config = dict(
    n_layer=15,
    n_head=6,
    norm_place='pre',
    parallel_block=False,
    init_std_up=0.0436,
    lr=0.00157,
    beta1=0.9,
    lr_head=0.00575,
    warmup_steps=572,
    schedule='wsd',
    final_lr_fraction=0.0,
    batch_tokens=[16384, 32768, 49152],
    doc_mask=True,
    dataset='wikipedia_en',
)
MLP neurons of a small language model. Each row is named by its layer, matrix (down: output weights) and neuron, and shows model dimensions 0-63. Each number is 128 + 32 x the weight over its row's rms, rounded and kept within 0 to 255.
A block is one neuron, or neurons of one layer that tend to fire together. After each block is what it responds to, as a language model described it from the Wikipedia text at the highest values.

L5.down1130 [132 140 152 115 104 159 128 122 121 122 140 188  91 137 148 105  75 112 109 135 109 144 107 100 143 151  72 150 170 125 155 141 125 133 173 126 175 132 145 107 127 105 133 122  62 152  79  82 113  84 113  98 158 176 154 127 136  82 127 151  81 170 138 130]
Currency symbols before money amounts, mostly £ and $ in fines, prices or prize money (for £4.5 million, $15,100); weaker on relative which/it and mid-word pieces.

L7.down179 [170 183 150 152 146 107 132 147 129 178 108 149 109 177 182 135 142 149 121 110 178 112 101 163  98 132 142 128  68 162  42 121 128 115 133 117 147 162 112 170 152  90 198 168 119 202 114 141 187 123 116 146 130 158 113 107 138 145 100 128 138 109 141 170]
L7.down257 [ 90 129  86 139 199 124 117 144 133 124 126 116  53 162 100 137 118 145 130 148 131 106  96 111 172 157  66  72 108 147  66 117  93 129 119 126 157 143 162 126 136  63 145 133 183 203 143  50 138 135 128 124 144 142 107 137 105 143 122 146 120 141 148 122]
L7.down431 [134 150 146 155  80 114 138 153  94 117  99 114 134 112 129 161 146 145 151 130 140 127 108 107 144 153 150 148 111 193  80 176 135 130 101  68  55 102 169 125 147 126 158 142 149 131  94  76 106 201  97  98 113 134 146 118 119 105 202  91 124 163 115  78]
L7.down862 [136 157  98 182 127 166 199 104  95  99 127 172 151 166  98 163  90 123 137 124 202 138 123  95  79  78  98  85  92 133 108  62 131 141  93 115 132  93 182 198  81 135 196 138 103 158 115 105 130 132  56 170 124 173 123 148  98  90 121 103 104 116 129 148]
L7.down990 [157 119 144 109 155 104 168 172  74 125 118 135  81 129 174 164 125 135 124 103 136 143  73 120 156 128 128  81 128 162  62  86 122  89  64 101 138 169 153 111  68 106 117 139  52 150 135  90 156 148  94 130 130 171 168 110 148 146 154 157 146  93 118 133]
L7.down1165 [113 140 122 176 108  91 135 146  98 166 128 134 133  84 167 160 126 132  99 117 174 115 110 112 143 125   5  88  83 163  70 100 116 109 110 147 146 156 179 161 132 159  50 129  59  98 131 123 106 151 114  99 136 117 183 115 133 108 169 135 116 115  95 145]
L7.down1179 [139 176  98 157 167 129 165 123 102 128 181 146  83 153 137 167 124 164 156 129 159 123 144  98 118 131  38 111  72  97  70 130 158 110 144 140 124 131 149 135 106  75 179 142  84 161 161  97  68  73  42 116 126  79 123 109 120 133 112 169 146 145 136 169]
L7.down1424 [125 111  63 119 109 125 166 109 137  91  65 193  99 118  64 199 114  66 121 121 226 106 113 118 133  77 122 118 152 149 153 126  92 114 106 115  64 128 123 120  99 152 109 109  96 113 133 165 174 142 150 127 147 146 159 180 118 128 156 106  75  78  96 154]
Mainly the dash opening the second cell of a Markdown table divider row (|---|-), plus possessive her/his after verbs ("facing her", "finishes her") and mid-word fragments of names.

L7.down4 [132  97 140 129 122 165 140 149 148  94 139 145 168  86  90  81 144  98 155 158  89 126 132  96 135 166 176 202 145 166 127 134 145 103 125 120  71 126 136 110 163 142 178 115 144  86 158 105  93 127 135 104 111 183  95 114  58 133 184 119 125  92 129 130]
L7.down171 [136 138  92 123 122 116 158 175 124  53 187 133 141  94  79 133 123  95 136 170 100 111 176 104 138 134  80 149 154 108 170  88 130 133 123 133  33 147 108  95 142 134  99  71  99 133 150  87 111 115 146 103 134 127  86 172 125 161 131 135  92  93 103 172]
L7.down262 [127 144  91 110  98 102 115 130 109 146 105  65 178 117  53 163 107 119  91 112 108  72 169 155 121 120 168 139 101 125 184 155 102 118 141  74  44 138 108  74 114 163 141  93 116 146 152  98 125 119 167  46 151  85 124 152 138 123 133 113  94 161  95 159]
L7.down393 [169 133  81 195  91 167 139 155 162 126 159 114 172 149 100 144 131 116 149 107 159 133 152 176 128 107 148 125 142  87 107 110 125 121 122  70 111 136 139 124 172 132 103 166  98 149 117 167 127 122 129 127 138 112 180  96  72 117 120 136 104 127 112 183]
L7.down409 [125 141  86 159 113 173 103 165 126 105 143 102 119 127  99 214 105 101 124 126  96 177 165 142 141  91 104 130  75 147 170  95 160 122 139  95  57 130  86 115 149 109 152 105 162 163 148 158 132  97 161  67 105 134 171  95 162 156 154 130 120 144 125 193]
L7.down921 [104 147 152 118 124 150 102 202 150 131 168  42 146 142 122 151 147 175 160 218 125  95 204 132 154 159 129  69 115  46 131  87  77  97 127  71 104 175 138  99 158 123  94 141  88 132 146 130 139 105 132  98  79 139 146 136 143 136 154 142 131 153 133 138]
L7.down1035 [164 140 177 152  98 100 123 142 163  79 176 132 161 107  95 133 121 192  87  89  94 120 156 101 145 157 124 135 183  88  78 167 165 181 106  86  84 154 137  90 192 127 183 101 167  74 143 152  96  85 149  82  91 127  90 120  80 115 132 121 144 140 130 124]
L7.down1374 [152 139 101 123  80 161  99 173 116 130 141 114 142  71 120 167 150 127 199 110 107 182 165 122 155 105 175 161  99 123 175 105  98 117 105 112  88 159 113  80 146 150 135 124 153 139 102  82  97 144 160  90 131 139 134 167 164 140 112 146 130 134 100 140]
Word-piece tokens that begin or continue a multi-token name, mostly surnames after a first name in tables and lists (Ferr-ell, Arm-itstead), plus some common words (Cultural Revolution, Bl-azer).

L5.down1355 [138 159 127 140  88 194 161 129 120  82 143 113 146 149 104 162 143 175 147 135  62  94 168  82 127 155 145 112 139  61 152  71 170  98 126 176  56 102 140 121 115 137 177 131 119 120 100  50 108 110  74 115  84 189 142  40  99  65 169 197 156 130 179  96]
Mostly possessive her or his after a verb or preposition in biographies ("finished his script", "in her first"), plus "age of" and mid-word or number fragments in tables.

L6.down220 [148 104 159 114 175 125 168 161  90  45 129 102 151  98 106 158 159 134 123 129  97 133 158 129 169 134 100 156 137 126 120 139 139 112  70 157 125 107 127 131 112 171 138 132  85 161 193 148 111 145 162 160 147 190 107 120  60 116 117 131 156 123 144 123]
L6.down406 [159 111 202 155 172 137 141 143 116 158 143  91  90  89 158 180 132 108  95 132  96 128 179 102 130 161 114 154 104 113  99 159 185 119 105 126 110  97  91 122 143 173  88 131 131 194 126 144 139 138 166 169  83 159  57  90  75 150 146 172 167  87 121 115]
L6.down467 [169  92 180  95  62  79  79 171 122  72 110  90 191 109 136 156 134 138 133 103 128 166 132 174 159  94 148 146  69 161 139 162 122  86  97 147  48 165 148 148 152 138 184 146 113 137 191 204 127 146 135 113 125 165 163 121 117 126 138  95  99  95 143 159]
L6.down480 [161 132 170 183 175 150  87 174 101 105 123  91  83 102 122 138 117 148 112 144  75 108 157 165  96 169 126 147 117 110 163 147 164 187 106  92  92 145 115 104 131 174 121 136 172  92 151 122 154 164 107 103 116 169  98 179  78 109  99  90 169 138 145 142]
L6.down614 [187 129 167 123 172  95 115 171  91 104 114  95  98 188 107 123  85 148  82 143 147 116 180 167  93 121  76  94 145 108 154 144 167 147  84 152 141 105 100 124 104 157 148 135 215 166 153 141  62 120 165 141  93 111 116 111 108 154 159 108 132 157 132 121]
L6.down1115 [132  93 137  98 167 146 161 117 108 128 121 103 159 109 131 174 163 137 175 145 104 105 184 101 143 110 103 112 104 133 147 132 160 160 138  87 137  74 114 131 150  68  77 113 100 160 140 151 122 144 144 172 102 165 105 115  97 147 124 118 137 102 162  92]
L6.down1480 [156  75 142 119 164  80  95 171 110 124  94 115 159  90 164 165 157 135 108 128 167 108 134 129 122 168 163 113 123 123 115 112 142  81  83 149 144 135 135 101 128 112  79 165  78 160 152 152 113 159 142 160 156 121  64 124 101 139 159  93 133 138 133 123]
L6.down1507 [ 84  97 141  98 123 114 115  98 121 150 115  74 170 138  87 146 136 127 121 132 137 114 176 116 189 161 146 168 119 123 109 121 125 145 110 151 157  71 131 180 147 181 141 104 126 136 190 162 103 169 137 145 132 160  83 106 110  85 155 126  94  91  76 116]
The token not, mostly after did/do or chose, also inside words like hypnotism and keynote; also small numbers in table cells after a pipe, and opening fragments of names (Fe-hr, Sam-antha).

L5.down1516 [ 71 134 123 142 144 151 149  80 112 141 136  97 136 124  78 147 141 126 147 109 116  81 123 186 130 106 136 111 114 107 217 143 128 137 100  98 114 116  89 133 107 150 135 123 222 107 168 104 125 115 171 106 107 176 119  96  80 146 129 132 159 102 173 138]
Opening pieces of split words whose completion is easy to guess, e.g. bre in breach or breath, sp in sport, Bru in Brunswick, plus -sky and -kov in Slavic surnames.

L7.down243 [145 166 165 120 167 123 140 139 139 130 153  93 146 103 168 156  94 172 122 121  65 108  76 140 165 121 136 102 152 121 104 141 175  98 127 116 111 177  84  61 130 132 134 127 136 115 148 102 136 108 178 115 124 133 203 109  97 159 158 114 147 133 123 151]
L7.down283 [108 128 109 185 105 140 152 167 155 120 123 108 157 161 144 163 137 147 146 114 142 127 129 164 102  95  83 125 121 181 148  68 118 161 119 106 132 144 103 114 133 123 112 170  72 140 155 171 168  75  94  90 138 117 123 128 151 149  92 123 118 104  79 234]
L7.down579 [127 172 164 168 110 160 116 133 167 102 158 146 169 165 128 177 107 190 117  77 159  98 127 179  98  83 113 146 101 108 189 115 185 160 162  85 131 110 159 126 111 171  84 101 136 123 147 109 166 110 132 137  93 109 126 138 132  91  63 127  63 145 102 157]
L7.down1018 [123 134 128 212 137 153 149 126 109 133 142 141 130 154 177 143 111 180 147 117 148 155  88 103 120 111  69 132  70 168 114 130 125 134 149 121 179  99 141 134 118  58 140  90 149 106 150 121  62 104 110 158  75 119  99 125 173 113 103 117 100 162  62 182]
L7.down1090 [108 158  97 129 190 145 114 117  65 140 113 166 164 123 154 192 118 110 142 114 152 151 129 104 137 120 107  94 111 174 196 157 127 136 192 169 118 115 105 173 135  84 169 137  92 132 118 166 175 146 142 124 122 100 146 112 139 124 126 101  90 117 100 177]
L7.down1111 [114 163  96 202  76 142 159 144  53 139 130 121 153 140 171 139 124 117 160 102 121  98  95 105 105 121 126 170 110 171 180  84 106 134 133 163 106 126 144 158 146 129 116 134 106 164  86 157 134 147 106  69  95 127 111 103 191 145 131 145 121 113 133 190]
L7.down1115 [117  82 142 115 117 131 160 110 176 128 121 124 109 156 120 164 147  80  83 156 149 139 138 178 148 107 156 115 143 159 161  93 142  72 184  90 136 133 158 119  84 176  92 125  74 135 161  92 141 139 140 169 117 114 145 135 112 147 108  59 130 122  97 172]
L7.down1396 [124 148 150 123 148 139 157 124 163  93 114  94 102 178  95 131  64 140 109 144 106  96  78 135 125 165 119 140  99 118 135 161 119 145 142 154 153  96 118 151 103 121 179  84  88  76 167  66 139 133  67  98 109 150 123 120 133 105 137 149  73 113 133 151]
Mainly also right after a subject pronoun or which (They also, He also, which also); more weakly it, not, and scattered word pieces.

L5.down1152 [132 133 103 125 130 128 124 108  62  98  59 121 109 124  78  72 132  96 128 181 161 183 166 130 104  97 107 145  51 188 105  90 142 110 164 174 188 139 135 156 140  85 172 141 155 149 123 124 181 129  63 140  97 110 118  93 188 128 112 138 117 133  96 139]
Mainly "never" and "not" after verbs or subjects (was never carried out, can never win, does not qualify), plus line breaks after "= Title =" headings and month names in dates.

L6.down178 [119 139 155 141 106  93 151 148  78 130 122 145 163 127  89 196 140 181 133 141 140 120 187 108 110  91  79 125  92 127 144 115 106  97  73 131 140  90  87 126 142 193  75 154 118 120 152 194  99  77 111 113  91 172 170 122 109 122 120 128 137 148 142 117]
L6.down190 [107 144 171 136  55 101 155 147 167 127 124 134 171 128  81 123 135 133 134 109 124  92 129 106 136 107 226 154  56  97 165  61 134 155 148 161 111 196 166 135 129 133 141 106  63 157 150 104 120  64  94 117 119 107 186 117 127 121 112 185 100 137 149 163]
L6.down807 [142 154 145 132 154 108  70 141 107 135 110 119 137 133 150  72 119 113 197 151 195 123 130 140 135 165 108 173 141 129 179 147 150 149 158  98  71 127 125 100 166 108 159 169 137 107 176 153 110 126 102 108 132 136  67 132 157 140  68  92 114 115  64 130]
L6.down1027 [121  71  88 129 161 110 134 129 106 127 114  67 124 130 114 114  90  87 116 113 110 126 122 161 119 109 134 158 137 148 156 128 161 127 140 165 123 187 154 135 141 148 148  97 109 162  80 119 164 141 112  78  98  94 138 119 144  87 118 176 114 127 123 123]
L6.down1121 [ 84 154 180 131 104 102 161  70  95  97 107 118 137 125 141  97 108 116 125 119 160 135 137 156 100 154 132 165 143 173 149 146 145 147 131 125  62 164 108 115 145 143 107 113 104 156 178 133  65 111 147 112  85 126 151  97 110 147  95 171 156  95  81 126]
L6.down1304 [103 186 142 152  95  84 100  99 130 160  99 117  98 105 119 122 122 165 135 130 169  71  89 152 140 140  86 131 145 157 191 124 143 125 119 160  84 139 113 104 149 108  73 149  63 148 162  78 139 100 115 128 155 143 102 125  89 129 113 147 204 146 126 132]
L6.down1345 [ 98 116 127 132 165  94 130 124  64 120  92 186 142 143 116 117 134  90 179 166 151 136 211 139 131 154 134 134 154 129 158 132 166 119 177 140 154  96 125 100 145 123 192  98 173 111 143 159 159 171 157 107 130  84 116 142 123 147 155  96 146  95 139 143]
L6.down1346 [141 142 165 109 117 140 158 122 147  82 148  90 182  99 106 167 192 183 121 185 165  74 171 134 184 157 175 147 109 168  63 126 124 149 131 120 120 105 147 151 167 145  81  98 106 130 117 157  87 159 143 168  89 134 171 111 152 139 122 102 121  76 114 131]
First piece of a word split into several tokens, often a capitalized name or title start like Mar(io), Mar(ch), Pa(ge), Ple(nipotentiary).

L6.down209 [ 93 146 175 114 188 169 102  85  36  78 127 115 165 165 155 106 149 154 187 151  94  87 132 133 120 126  98 140 118 138 139 112 127  76 172  94 138  68 158 132 180 145 112  94 182 113 149 124  89 159 153 126  92 142 118 150 102 153 132 124 159  88 104 117]
L6.down326 [107 164 125 154 137 101 115 130  89  93 145 141 182  95 109 122 116 125 125 155 121 170 150 146  94 184  98 129 144 146  88 129 118  38 101  96 131  99 100 112 110 134 150 115 166 109 144  75  79 186 160 147  43 164 135 123 143 131 152 204 151  91 167  94]
L6.down661 [133 162  90 144 202 105  58  66 133 150  65 196 166  92 104 113 129 126 203 141 155 172 109 136 137 170 163  94 145 119 103 128  98 147 202 111 144 105  90 141 136  98 193  93 136 140 107  92 115 217 119 108 142 168 115 147 155 118 123 122 124 150 150 169]
L6.down742 [106 145  75 143 186 110 119  97 116 114 108 123 151  99 135 150 172  99 117 141 134 111 135  95 204 142 129 110 139 160 157  97 106  61 165  96 144 113 106 114 114  94 151  92 102 133 175 138  97 142 168 149 104 118 134 128 188 136 133  84 181 121 107 117]
L6.down950 [162 104  77 159 155 161  70  79 122 123 133 120 144 128 134  95 123 153 196 121 146 143 124 126 144 168 113 146 145 149  82 183  63 172 149  63 100  58 165 129 130  89 179 139 122 129  95  88 150 117 150 124 108 164  69 138 166 116 135 114 104 112 107 119]
L6.down1038 [103 127 128  98 174 122 172 132  83 109 122  63 190 142 113  58 157 111 162 122 162 198 188 118 107 159 153 140 103 112 123 124 143  68 110 114 141 118 153  94 143  93 214 137 105 149 191 108  15 139 153 189  98 135 115  81 156 142  92 163 154  85 120 109]
L6.down1492 [119 177 133 189 131 147 133 123 140  81 153  97 199 135 147 105 153 170 161 154  89 161  94 167  83 145 112 139 178 154 142 104 104 100 156  97  84  92 142 165 150 159 201 171 159 125 142 164  88 155 156 115  98 145 123 165 129 137  86 138 132 120 138 153]
L6.down1526 [116 121 114 162 171 120  49 155  92 102  99  91 108 129  79  86 165 111 126  90 127 131 128 179 170 135 159 162 128 161 178 138 152 165 163  68 150 103 195 134 153 135 148  97 164  87 138 117 174 128  89 151 126 138 134 147 157 109 127  84 129 148 128 147]
Short first pieces of words split into several tokens, mostly a lone e (essays, earth, eating), plus currency signs before amounts ($3 billion) and suffix pieces such as ly and by.